{"head_dim": 32, "activation": "tanh_gelu", "norm_place": "pre", "positions": "rope", "rope_fraction": 1.0, "init_std_qkv": 0.03, "init_std_up": 0.03, "lr_mult_down": 1.5, "schedule": "wsd", "decay_fraction": 0.561, "final_lr_fraction": 0.0, "batch_tokens": 32768}
MLP neurons of a small language model. Each row is named by its layer, matrix (up: input weights) and neuron, and shows model dimensions 0-255. Each number is 128 + 32 x the weight over its row's rms, rounded and kept within 0 to 255. Numbers have three digits each.
After each neuron's rows, "fires after" lists the tokens most often just before its 100 highest values on Wikipedia text that the model never trained on; "fires on" lists the tokens most often at its 100 highest values on Wikipedia text that the model never trained on.

L8.up559:153106164165150171172087121163126157050069157099119068079132095166071138142145145109120090096159151117116034085136093116097093199160134085139152139165175135102134096179116106116152153141146114150078111146147089131145179157133156123116149113122125152137082100114104134103187130116160112130127142140126134069135107071105118163123123129127151158134103098134092100172165132143124083092090144126066107128134147130132133166151147123110122153131079148172157095068117122101111154187114090183090120102162119172164135118162147186186172119179154152174076133123107119085152116161167197150134118105086097118086132181161135156131104090159151092138128107194104165101138103186004086185106148115073139074114158171155160113196142128130131145138130172192141109129133144165130138126115135
fires after: "\n", "re", ".", " pre", " ex", " ("
fires on: "\n", "c", "mi", " In", " to", " E"

L5.up114:114100050158110167153110102119120029117085173152149129142093113157118147111115080169140109170127074110122160112166101095115105093138100135194155164137156072097175179190157093118134151107077113109144137136128147123146137159130078103128143168094160124095153143120063193119126168129148061137179128066101172079135158158143188115154143110106136084132111090147078158145143111127152140134159117156146123130139103119182122168110162170160124096097146106166167128162128093165127137147065045151134114099121141098142114060098150057132116082129144146114123127074144157109106159142139134123156087145109081109073116143145132133095120128150118149132103237207149101138148140131125079128117093127089140137040072122135139142112110097107124128135190114079106150098171152157137112125117126
fires after: "s", " Po", " in", " Car", "pe"
fires on: "ol", "vol", ":", "ult", "ul", "s"

L8.up787:115098106049132155163049138145099116113168140054128161070073166157194152116177116182125157114161136099158116098182098088145142120152156172121193147132135127109123111109110114182136142096180166067087135196178106112133130135133134167192147133080172160052170170099096121115098137097140110137100102067189091098196088135095097149111138148152127120149137148138151094149141092167129131142147167158099156123114098101137060155171146130139111114141112141105168145116138093139193115122100112212135151148105157095179147135115120138145093057128193109054148198095201147089120130083127184089075151145083120040085105179093119115154172149128163127108176140131155119131162153111150080128097122171159138130119157177149094136154083119107187198131152126107124168094071139112110129151148108
fires after: ".", " |", "s", " "
fires on: "\n", " C", " D", "equ", " Con", "s"

L5.up1588:048150094108135117162107130156126136049139134095165059100070179105139173100148121175165127132102098118172103083147071086115119160151158127120103111144086090100090107166126109170042129150100114148140070119115170084156111102124151081152116086055070131112113124116065175135136158091137132188104134076204112119121124066113126093136098121086152110131121064122159177147098142134086133140135131075133155162104139142118120133088115121125108102125056126131169126102174126142179121090081166175126171120061133106111163170124165146130109099145125070123121127126083104141114092095168106126100152106168069143130142155115047151120152166118213175152108111167123136117167171086075131094132078136162090188131141123133122157133171117139078175099080151147128147132156148185122051128127162
fires after: " ", "-", " Te", "s", "en"
fires on: "mp", "op", "al", "act", "min", "-"

L5.up1011:147081162137136148167111130069126181133075112125123150105119164117137110157150062187093098083113103139207169089199105107088115116086114117122177060085120149123113110128119127121055127166090139089091120156093119076131123134110067093115136090123158110104142204145141084119110133155158174129154134164117141127116149139092180174107131132085099135102052137125130142157110162108169178151155115087088164128097138100142108099135159090161141155112108095162101126093191111146132114110110149099143071074159107112199166118134155108162121115127171134176156133160142109106117132148076142131172195129132123120143150172161154116088128125050175099133112110087058093195115126133143130162166159073135075145079139105101163098100131154143092142103147117139210122120156165154145108077105155
fires after: "ci", " S", "s", "if", "S", "op"
fires on: "al", "port", "ic", "ence", "ent", "ki"

L2.up385:128139199134081095129128115175099147121108072125094189153130111121093115127158147166103191088141070164175072156122103108104103142133124129181148115084102138173125124102135095141074176119049122093089143150135125090131135125126148142136105152132095108121167144123133143157104102148132167134142078198148212097090118192168121109042136183143137122188165079109163210157122154106186145153124104160163141091155199159130133164085102138134099110088083085200142143030155116155076126181087202149131123142095101157127102130090138123116133061159113166110094143102157137188132157174126163199145140122126125052138121156178168117069187142142066129071147130134150132149151124163086136144120151142120153176152099153091158174162167143170149135065096140151169083154095103080094087155111169
fires after: "c", " ", " C", " pre", " fa", "co"
fires on: "ce", "ade", "ar", "ate", "re", "vent"

L5.up1451:089131086131120109182087104099093173136142148122077067114153083108104176188129157162136105074160125116131114121156153127119133160112105132100124221078119133110143165110147125067121159157125143125184124105178114134096117146163166146123095126097138145167096095138110086111145146099140116158133094126168111151193092121180082101134103130089234091127123076094139084184119125136159124182093124101118084164144136176119164142079087159104162135113139137159171150157189167103143127160129112167122115075116085118225086219145113086138118111110096131127104152121147139077083120139211134147139127089090132178149158080107148155141102129148206075106099107107146112084082098148176109149088123082181092202112125080086123194167107133155089128151175153151063076115116132050104090123126122
fires after: "ba", "as", " Ba", " Ca", "ra"
fires on: "s", "ft", "as", "ard", "x"

L2.up1226:141121115099139113162141048084227136152170102146135183083185106157178148089120118138145117145091118140130087170092165139139131171118151137130133106061105121168193150110171107154104118131160137127066079130167086140121183154115145104083086124103151101136115120155123061132117168119106085074109156108186146133213121114140194154182098122139115116159143109127161179166081160134129144084069142155095135147127112139114152087132114133071146070118107132155136069097185146122129161179155041147081081147127186195084161115204092078085121142124204105137107115138109140180165134171067155159138125060126124199157155139173106058155148101111109120104114111111102166126151061168146121122126127103172145143157181151128069103173183140128087115158110116129144162143176119136170168134111164
fires after: " f", "G", " F", "F", "N", " g"
fires on: "un", "low", "E", "und", "U", "N"

L5.up318:111198141167063110136153165132101132092136091136174095132080143173177111202121137120108147075181158103100111161082134154129129075108214107124127125127113115131162157127090117150116119083182123076093129076126139112107158146113099175157125164145146144063161177189119146123101115105140068129198079137166107147167091142142130158142102075186172198108150068158136110150102151080172085061090104088081094180106112162089113163158077159099125137139122189060121195136089172122120192153162115110083157137120101140099140134132107099121079064107100085133208154135130137165125125160078112118085094114099111126108154129129157142107132069109176150121168102104097139144133138097118091105187096123147181103133115107063123169123155115119095139106124117159129109110109089071122092122164109
fires after: " do", "it", " se", " mo", "ve", " con"
fires on: "cu", "u", "ve", "st", "te", "le"

L2.up1120:135127107207108132182162126119114077066095132091199161179138208097097159134130089146144130132121162126140120120122144138083167103101090086119136114118108107111177115132105085121160130125149125096146072147110127104136097140133092136157126144126042101134081120115141126103090106150117145104144188088203158130104120152160137212100153112129098119124121097139125106121135133114095067188083148116118100145108142180116181105112142120137149074120105152137160119189122223143131136121106105141148116057171132115163081091080118159155156080169064116129162114124158112127112094083151151129118129118099108125136160157094119093193101182184121105146203112144113120158157192120162157127173134134125113169125115130173115082134104193138130172118071167122175138049142134157131133095137139
fires after: " Cor", "or", "d", "n"
fires on: "p", "st", " medal", "se", " name"

L5.up279:112114068209149142154145135108084175138154145182144163182115171146087130136142123127120090114162162137173138091149104156123110160109061102140109122091143122093157155165093099087135161085056142168122092112172112089098091107101150114082149181125151123154159137107144129083109093063104111187090091126170107139132086127099173154115100125081129148139135118078118144173097118110139113153179120120075144130123121132121087127116162138159185139128155091154130079116188143132084151195107136122081146167103081126181134141114126133116147094189157126155107105109157186146098168079092127123161173121162116140122113142131118173089161152166118136157112093120159182100138102132143130125114103173119090188157090143169103078185116144228120092130145164164175073109179125147092067146140084
fires after: "ci", "na", "li", "at"
fires on: "ence", "al", "et", "ster", "ent", "tic"

L8.up1566:081153119205074076129084124191080128097137161156119099061097115109136134136128160116171129169111155169130135136086148161125065119109139130068115127205109162099106119154140105108114141127117131136143083173157133099108127154125109143158171115147115104160114168107092106089174134162101127121160104109116074095144130175090137105138053142170121121118130168212115139134132054131069039100164132115098099122112149131081133201118113153149116134170110085123146140128172091127146180135112120111162105074097155148141155093108119128117147123142165176097144113147171121151053128147100090190149095132130097153083104117137085121135132109106166064171092136111100144151148171083101109129133170106158145097143163149159122114114169170091131154157121135099041091087114169087194099099073114
fires after: " part", " p", " tr", "our", " re"
fires on: "ic", "ack", "ce", "ine", "ck"

L8.up296:117118103119133129132127166150110087085141140081118163114094102160133096159195129147134117124083094158113110128160120147092080161072139135158151191135139111075128106126105126164163157116100090172134097144111108149124100137113129149117118124165133142134166143114088096120139136186165082095149147102122126117123072102121135136128191079120139094167089152109082081180174156139134142121123199170056179108124143098170077071126115079156138121107115194147147118067154161113116155088066180155154148153143153105137151128108113173141155116110147160030133148141050108054110174161097163091113150147182146120114141161100123106137166155135108149158135137138147054155174122092069090097174163088120119126148139149143081145160112124137119128179097103164140075104086091128145169096126156
fires after: ".", " (", " \"", "\n", " ", "-"
fires on: "C", " C", " F", ".", "F", "c"

L2.up666:136134143156124138057125151142128111161138066114130081146092149124168149174114140180140108116155165084164172098097108123086116177132063053108131118116137153177090086119114021162111078140130136126162199167134081092094158114169186198108106134142139115143164117092090084090131176151111183134116162142093094135091137127109100165104143126118089150144143105126058148123002144153135108115128112194117143090134129130145156187166129182156159138118084146131147155157149122157058111104090115198157101153172093132128130129181084137100135113168123153102145108160127130124091166134125152127079148129160128137162116112170128157163116116208188205140099155135099138069187131129129066107094151096151140069184123171122130152100088158143144156130045117126125092177150123154094168100148162
fires after: "A", " A", " I", "chi", " Ca", " Ka"
fires on: "e", "th", "ll", ":", "ur", "s"

L5.up35:115125159120195163143182126147096155090056123162166069104119125140088077163088187148153136193137125102075191165127077102121081126079131155173112145154132115058173122044180132064140117144127087140144129136125125161200173128128144163137091170150106158196128106179101160145181111166132147117194101149084092102161121101179105149056137113112121156106117121121129070180140184146164147166064173131153181188096103190122163138163150144174153109142108105138116170099083064113128135116111176080144082163110116140162174100163111160059109092147085137155130132152128125141126028130073097112155120095116182149082145112131112129141101112115193140146109156093110138133124113165087138176181119162131118151115144085116122139089146102132191131123141113112080166132151124142095180102142104
fires after: " of", " ", "|", "de"
fires on: " the", "---|---|---|---|", " |", "van", "town"

L2.up28:139187159123131108151115111108169173132162116173132140105102126132117136131143142146117158067119086182085096148154119108203099195155178092084153081070127108145173162108139129161113129140151155129072150120119087117121122138162169080181135149189136147106183124109158067089162108120143144169194123143098082109129041106166154110169092156123088124124120061065145115146137150205129118161150107200149143128105150089165136111105152081128154132091120186094135125087144128186106146092090152152154181111159129093137149135093120113120098152077135216105137101115127106156108172125115118172119135122138170169126041147145131126153107161124145118152118114159126085124144158110062077115122131130107179183115122115143142135090136153081127035062093144152079125089101089086203123164135117
fires after: " S", " R", " Na", " N", "j", " L"
fires on: "ing", "ed", " of", "ish", "sa"

L5.up1843:093110135129081143108149113120141117067111169155116088171184113125150107137159160119106105161107119145155112145137066135071147156171138101107132131175121111098133071127065133167155106186100167110131125117130134140044137100166146074116124120128122101129148154116124121083152064109135133111109105142181147144129142128114080121133147108167132093065103149145169050125108148136171177076141093050138149175110095131155165124116071101132126109164094136132152137142079116120140116099153151133150085141110096164226104170148104136180126097115100146083176151138145128128128075133095148135154179184121126082145113140115130149141169125133153200155162148082148094163129113165179117106107131110200110210142092114055149131120119185160192117104103099174210146106134143157166166198117115
fires after: " ", "O", "Y", " to", "y", "i"
fires on: "o", "e", "E", "ne", "O", "re"

L5.up1845:063154073094125159108119125142109126219134156105114116145097127115130112118133148126097056160174143114117142109158163135090109177108142096119168127120145176172114171115151119165094121143142083189168148129134084125119139158139087128143113062151133100127136134156133092165135082123150098161214059135150124042100107111085135122131115111107130174141115133123061168095182169143164168115150102059132151098122146145118082121128177096092174141065140143169144122133120161142130076162133103206120144140160110150112092139054113175114097120174110198103017169131097089099101121143134122133146153106111134158107097116141108087091157096101159106145209131146138167122153151133057125179120130121151114122196117140113132158099182152110140162177148142128118065198192099088153154147180149
fires after: " fa", " a", " c", "gu", " C", " Ch"
fires on: "c", "ine", "it", "ce", "y", "i"

L5.up456:089107108150091124075152106116086107087157148128162131078100092139163125100115146135084127077122090046119119162137104150093096139142138091140124180064058156116128079120129121155152137137142087147195144115095077071156150114103157126124109075120168116112195131130196091070135127117108104107167142151190171098162100121143083102097165166107142075133057114115160175148100153100136121091090159118127115128136090053097132195138167137134122154138118142170166113137100144141126178128152091156135098163119118114161171072131199108136180130134094067088105117143100160167095172152136141172137174092134118159128152132133119101080125118106116149131093111086124159143123126069094078144085144092113131124150107094102162124118161196135220097085103112149155099152139136097106114127127159
fires after: " f", " Ch", "th", " F", "ch"
fires on: "ed", "e", "er", "y", "i"

L5.up228:159108142130115140171146173105125100136172190166163082111165142134099143154087114112176209088108113064119094093149092141147142141091107170136096137105086128101144031133151174160087103097172086117188089099152117142147089092110168103151127098157125176168077093075115173079136126115096140131178129093162171095161138185149124114139141104148146145155156177123076089132081197139130118127176087167087092140112154133159125151116052152208136131147107107131176105171116061149095129123089089113163135179090140115172109101172146136169119101126134127071150155078131105120104130167145162096120137116153177152124123129122144163207105083125115091156116134161123105163116132154103097176141082139134141096120093065152128134064121188198143128141172114148149136160119133153121165063081150
fires after: "n", "t", "la", "le", "na"
fires on: "est", "y", "ster", "our", "ction"

L5.up344:102106135057147137156106136110113143097052127179151154054136184117125114078080118199091120167123155125128146138121080119200114142156167095106128140101144145169066148151152133110124109174093150162166150080137126176129109078172134094150185103188096110154104140194155049127124139143094150169148074140121108111127129078165140149107122104116092105101138058135137122138072106131203126122136106076078150160142091120106111138155082146146115079155080157094088121121131111140145152149085148113131088204079117145163143158106071115165175113119127089172133107152143114115123092093166101152142057122106134148119142123126113083109074216085141190147185121098094154151094147142094168134113150109104128156100118155133145107149148111125142093119153119140134139127130182094158113110096184
fires after: " ", "-", "|---|---|", "|"
fires on: "low", "-", "---|---|---|---|", "point", "n", "ti"

L2.up1611:144114115152064137105138096098126112140075150159157174085123137144173126100108134119147139134102173125166134159078123117143114145078143091064141098108129183125158083168138115123149153146154126133139094155116136105142134126122108106174083120135145039122154124150071132084191089131124087188147202151166170089148119130159156171169161141149133096114122136108168167122151144162137137093109143145122107144095115165165144151108116146093142117170090141128101142142131088112081162105169165088139084056115185135156189140163126077093103227101158119132100159125115130161114117142083096134109157110086117170148081137079095112152116203127094138127065086105090164113172092140102104188132141042129092147143174110128090123112098137113088113108111146128097224159133155138089150128088119
fires after: " F", " f", " Ho", " C", "f", "th"
fires on: "ed", "un", "est", "low", "ent", "n"

L5.up1198:096087116202083142108168196204087086122178092131142136149159100135146176092150129133143147146161146104136106145096124076095168139112210120124121107122163133106154116199118106137151075131122120167127161077056131134114102141092114174112102129154178101141119123090103118085097162111140142120193133110138172156081130102133156106075167078147162091083151103099116136143168113101144141083132094129137094134109129080167154170104129151155107184153144096149159151136136155122174162147124106137172137116123165136097120125126149123134173110185121175132164098133110144106132144155110163129151169127130111081095137141139118134147105128159133108066101149151180155137101160155146123157144124209099133140084068171169147059112118094145171051132155077118087142152099126087110041136113120
fires after: "d", "al", " in", "id", "ed", "s"
fires on: ".", "us", "ol", "vol", "ia"

L5.up421:139113083152100114121120209203140101151117097085149093105085155113108122135120110151126127184071117193123133050123063129190119151110178138101116086159107142136119099141111114137080150170113198191127154130116120158128135163107107099170174151058154156118132146123126158143102130188093127143086104065076120092139141123143134143167093134116191128136140127133077127156117157092126184072118113103127106101110199172095100083138170076103096119101120132151184149125144185111154188148127121156157121086118102103140111078115132132145151149109182144129105145143133161168151128148125165138078061124065112133116120116151115097186139177059141059080096102064219086116155139160090111100133192133098156106093117110173203084149073067125119126162122118127135168085114150153153140095126100
fires after: "s", "mp", " as", "on"
fires on: ":", "sa", "lo", "i", "na", "ra"

L8.up149:152098105072092114105118147163143108128105080089194127183131139157138096113119160134086155121099122089159138197059107153151131130162147119110183111163165139136117112160119124175143092177124184139200149130144136129128133112100182099146137104186103133171099119129120155177101111141121119148103091170076105184154116115188122138138140125079158123156086125083175010120090085127129082121069095166173128088118166156123131138096167123109181123133095102116108146104142155150105118091127107138111120137112095126102077156130093144145134113163134147165133088116160158180124063145175131090116152151121110098132144090179152187127126128120143153094146102078156127120159158092134117146122114134149092135168144102185159118166045090121091180175101118117121077078134113129118124082110163
fires after: ")", " d", "s", "n", " 0", "d"
fires on: " |", ":", "ra"

L2.up626:074141165096115114140177114074104145087206147112088132143201173118051132109190155113134079136149186153135106112096179128073108128150164118150130184109154123177148129093109075151096109157126161116095132124118167097082142155141160112164096172117126083105170160168121136127159096160101146143151073117150150076069125154154087150170125126093172095128116129113086160157123153158158108158148104161104049105138079132107078082148145116124176153127074073159175094088200124124150100200100072118105107100153190119136127132109126152154101126175102151073152119133106059105142144158128141177155116122102095144131129109102157115119131102152102169106104185134125114124149114097061077110130151062146141108089110120099190179111153160113115198143195100081160132160118154113097164076156091
fires after: "la", "c", "le", "za", "ic", "be"
fires on: "ate", "re", "m", "gu", "ce"

L2.up966:117112058143133168201150049164045110115134083074151106103185118147142163154096101133150139120132089127118138127133130113062127155095119151137163097123112156157120185156139159138162155105148113125161144128092155134161117100136171157090080140130188188083158173143129140051116149150125123176122156103156205140156164159114090136138153126122128147127152203171122106175080144094143113102102155155089124118139109044080170043126151111127140110142117066084138181151162100106147138150135155109131128169117078115114082140153142144108165119175138142111090106142101167121116162117078244132114108135176137114112136112119134130103145112178135155128134102175164060139123078097116098112156122163130128112106110148165128175166092142115119146183163170122118078152178141127107133108069138
fires after: "or", "fe", "er", "la", " tr", "tor"
fires on: "s", "re", "e", "t", "ations"

L2.up345:107062102098144141120150119091079116189074112150107133096127180074123143092105176179163146164191162126152135105127120146110183089131126168095120158162143128114198128110166142149121167182143132122144104129103133112115172204138134124145116126174137189111126205065090095123130132123079144194112140140145148158114145092116134140103138172103173100127120103114118123103140136148088121167126177143150118084094078176157134137137082112101181195133145119117139142140125160150125139112138165171161063087215101100094139194198101116141095138144167152132116127180059131078085130079177061133184162093108140116165070152111135101199109115145158161086108132120145142123128057105195111082128184099132148144144088124132099117138120100112161113136082143132153161143094094101134141147094181
fires after: "ba", " Ka", " Ba", " I", " Ca"
fires on: "s", "ed", "z", "sh", "ra"

L5.up1636:140141104147097189119125132126113098175129145114165165105147128152144123140115165113116193103146206115170098146186100143118205157179130081186144138090069187068122157133100106153166051128131139141079099145104120087137091140102147132192127132174128124129103150095139109139127124167144128114118110170170112116184136131096098055117119146150123093157114125143106137121040110158070179112146170153147102173133140077103140125085122109123108114149151152161168091122124166112136121146088111176157129134153130113142141143147075064146104145157135104150156163154125123135145149129095163113188191092173143114099178147154089077155138104066137130149163121131169144108072137142085126084114110129176117105123097153174155141158138183109097237061114136133111173083173073165126092182159126
fires after: "\n", " |", " a", "im"
fires on: "==", " ", " \"", "\n", "ation"

L2.up524:092173170145173127105121170134134150146085131164075150114121143174116152127167098159133117170162158086136111101073071112158190108152191098085063119171102100107080116111156089156108124146093147121134097166167089099167072115112151165137099116182117131096157171102127038150100125130103153096145160104125171157090162137155123115117146145074113128157084159136154174146106140146188149158119081139118125165112181128151069126134104134120141144035110090127177154129122113123131105104098164103093130073148146129130176094114109165192098176159101109187135087146112102164156157135160152145100096135131082180120130192116126105153105190181091138063143165102141153115049130175168162185130146109205144132187116108181167146087156119126164090108102179115155132106144157089167163142107157
fires after: "it", "Release", "con", " He", " His", "ut"
fires on: "om", " post", "d", "ar", "ed", "ad"

L5.up1008:149151069159095063161087162171116081127147127073071144136115109124067112155111139137052104132108139075112095105145156104106080151179149124137093118110092133205196059164109107194076096083159122082042139127141137134129139116185146140161130084151116096097110159125098150122120120053140116125176157136123153143199109092127117158162118154123145112140077148130096143145134119164188154104175099200164150134102137178119072143188110144114117115132041108164057124167143118148132104145148091167172094146115087124125135144147114098117155133143139153154122121098112119141137145161139130117097110128117153132125160116128050112122161149063153176130101183095085206154144124102173103136090160108113099125116134124129118131172181153072117100170147094094183177145128091109128137173118159
fires after: " f", " F", "f", " ", "ch", "g"
fires on: "all", "ish", "ite", "ight", "°", "ty"

L5.up1084:134070051107137093077179097074129106108135124115100128089171116154150172050151072158108170151134113093112154188088109081170071132133180144146116190121083092139104157144122143158068170138171204174130155150139226124073060147155129102159144071118162173158123110115124146137101137155113120124179053184162148192176124155142125092147055104179107136157144133153138105131133143101141135146138121188182139183153107109102103081130156107088151121098164150090118095090168192087080170140114122121144119075035129138134142136145065162163162109148057099173142121155124082147188132100117088170126150114177130151142123069154121113100152138126126144100119104122131147123138073146113149105145089149173154153181129100208169136148097123098195117132098110166149127101121109145085109134137180
fires after: " 0", "gu", ")"
fires on: " |", ";", "un"

L5.up1785:162136155130140132112107094084147057110134152097121108112092115111134150149118125100060065145169103129153069102131133089102123068165127153162086112159094142068139140157097103151158099230117103121049158127128101159149126146167164128103119195121165125128117092107107168077147169157173099158188115125123134146123064113162182154149073050179121143191101117074098140161144076154176157102138120111176134192156204122157178149117129140193128092114178138161097182161158167101132114110128128134119140110104137108070115095118161084142180171156128113134154158116124124048106108144148123167155123152114162154093111144124165153119145093117189185155130134138124105170160094192146138155117161111120137104145130159091091154116135145137103102129092145165176095111111119083129086148102112
fires after: "re", " re", "com", "er"
fires on: "mon", "e", "le", "ad"

L2.up419:112155094116175085081159104057152193141094144114147160098156111097166095213135086163155111138089142104085135112098051130123168152174140135232087115091150137136154151153139074128138118118151120095138168146161132156150136115128126131163143127118117178159078058117146156147125144126122127101118129176105091092106133075117107077125179101138104164114172112149226133151143099156113176113090078045111105185099192073122185163108160115163090103094137152130089186186125120182107114102126129095094135130143126094147159114150118112085152113132174052093086104136073137125125098087111147175156111080069115104166161058121096168087107116077107132171156055097071117179091160148116116119144136199099117142116132132170115165154092098140084152140091098152108118158107175143144095205167119
fires after: "n", "va", "ni", "or", "a", "o"
fires on: "or", "st", "ter", "t", "te", "ning"

L8.up1874:138129111151130093135102129108176050120086153119188146091125160123149160117128116175176121147091137178127147134132116114177133098105118117147071129100080117120089124183126104183112084086110126142093146117120122123082147134069106114100082101155126134105151079153134133157125222135131132155128109126176178168136109186117150135143102116151126110062062117131029067134090077107200162082054191088170108169082080177195149086144121127123156162113155116133124083142162114082159117126141116105135139134163157156128142082135163137147140164089134117109150133128148139080134152140132127090176124196127134116157116153135101116067132112121111117107128127185121162165154125098111101117180028145113075124106130149114103156156117157117083133150157129123125153058134099085155093141159200
fires after: "s", " ", "ations", "ography", "ing"
fires on: "==", " ==", "==="

L5.up541:132116153000114124079132086083132095144097137144115087225140164096120145184136081154186182053068161128110180148201115095118116164110117138149122121064147143109126174093114100110173183128129110165136148102119080118128113100144155139122103112118127079124147128198107072130117169094126162116133154182129188179104140096087149147149198185142125176119103093106116105126124062178136165097128159125123138112125123162140113138168106115082104142122102192165136134088054127182136115128090160172130129145125143142179126120137100134080129107131090146083151176112106185125127121152076135117122135088135138110220105154098180132115154157139155170181115156161121110177146097144162051171099124112058152085116130099135132165115135087149123119138045147057166123133117129134158130094144191
fires after: " Jo", " Mar", " Car", "ran", "ar", " J"
fires on: "l", "k", " John", "e", "r", " George"

L5.up1431:177135119142100128129127151156125126133099141192140088147132127102173092117087144108125142118147150150107103134076081135124110129146143088100131140156156166145130101208156124152097119187146126078108117107134158125122106136136157121078131117121097158071066072125111142116129151172121161171208130160111161120101153126094174161125029104160148175099150138161088101135134113116067133090140103062132084177150147135101145152088153136138085150126153118093068138161162087106058119133165176102066151084113116079134141066149134108125087121193160104097171120071124118117103139122132108140161188190086112103149186113120116129145147051161106152176155199109169192162062123153158132162198145101111131207180050147068161101126158145143147101155131137173134102169072093108164119075123140
fires after: "re", "men", " and", " Women", "tra", "im"
fires on: "'", "il", "ad", "e", "ing"

L2.up1373:099133078149095173165137102158149133153086101090061076133172111096138114113100142051084079103167145116068152155047119172149155106138116121109142125099172150107134116106159119108150084149072095150139081146165120124165090109144124151119111085102135100119142141117127152097111134127121163172115138107132109147097118136106087189159134080152142080144186122175137064155210095130108151108110121074168175128088156114152083121167105122150138133108096089155119201127121140182149157139090126147112141151047124102079065177097113129176186143097107151083114160147170166112136160109136141131123092142091131088129097144067144129135132091168093118108109182089082119089118162227097109168085117065160148115082105108183116121157095120148127140208103150182132142195135082166091102115159165
fires after: "or", " in", " Cor", " Car", " In", "ar"
fires on: "di", "p", "r", "d", "ph", "in"

L5.up1415:117135144145153137083142143161127109081150106129120095134163040126143160066180143086126087119135113147141120135108181098105196162202145150154149112079088150096174110186121088139099134146107126182060084125161113060140145175180164120134155073128134122040110131139057082104122148084118036169137173153113153157141103188150134167151161149130204103125075144063144180129095126131111107157116073150129121108136124150131151146092104127168103152108087063122151134142106125119137171124142141131136139143140150120115131185098155103096157117126193117097106194034197159082136106130149166103112147114129116135144129052094103126121122142127138099115084129036136163061049108181200095119128165070127156128160125102080127148109162059149087152105147150123153114151127103162207115119174102
fires after: " f", " F", " Fa", " K", "ur"
fires on: "an", "ed", "ant", "th", "ight", "all"

L2.up311:129128150153142176146190176102123174164140101092143117141168139091109096204151147176129125115155140144118136189083178199163114126094131139105124132170131092173105142127138147125225091165133140168114079113143096130159173163110152075107173063126201065141116083045081059171098096127087110174133139165191148148108179136200110109140126090129191111111079137121089144171168133090130131129118171157064083136147151084096151148139194165147130179131136190070117120085101095181117192108165101112151143119156093070121174117140152166121093073136083169121071136149127143210095101118170158120146192163151131118144115166137089166204149117153073156137203144188156127114120102112114133078156140120133122160109168157167170099120098163141106101072126179149111121114093126117084114107085157
fires after: "d", "al", "or", "id", "ill"
fires on: "t", "ward", "ion", "man", "in"

L2.up235:196168139112162110117117172131096144122153133115175112106093181216161136162113060155199149118100096105139168087136136109156169167174110094169123165154072090109163128083174112165126151133092155169136103180170122143114092117136106147100159077150133119120153130097075078123124139104121149159135143103150180105161140117115102115101123145117166119129118124116094122128120064101099088146101141087148138136114115185112096158186104153145144157207122190096112174085199072131130137045111134087142104124141151124214177091137115103110204133154166108137184062098106094155093115159109157092145164099124124115094117170108129119139154128105123106138177061108138160188155121139113096130082124181148108164147149091165109181182103148072093159112139090109173132113098110078043083140111097
fires after: " ", " |", "==", "."
fires on: " |", " ", " P", "us", " Re"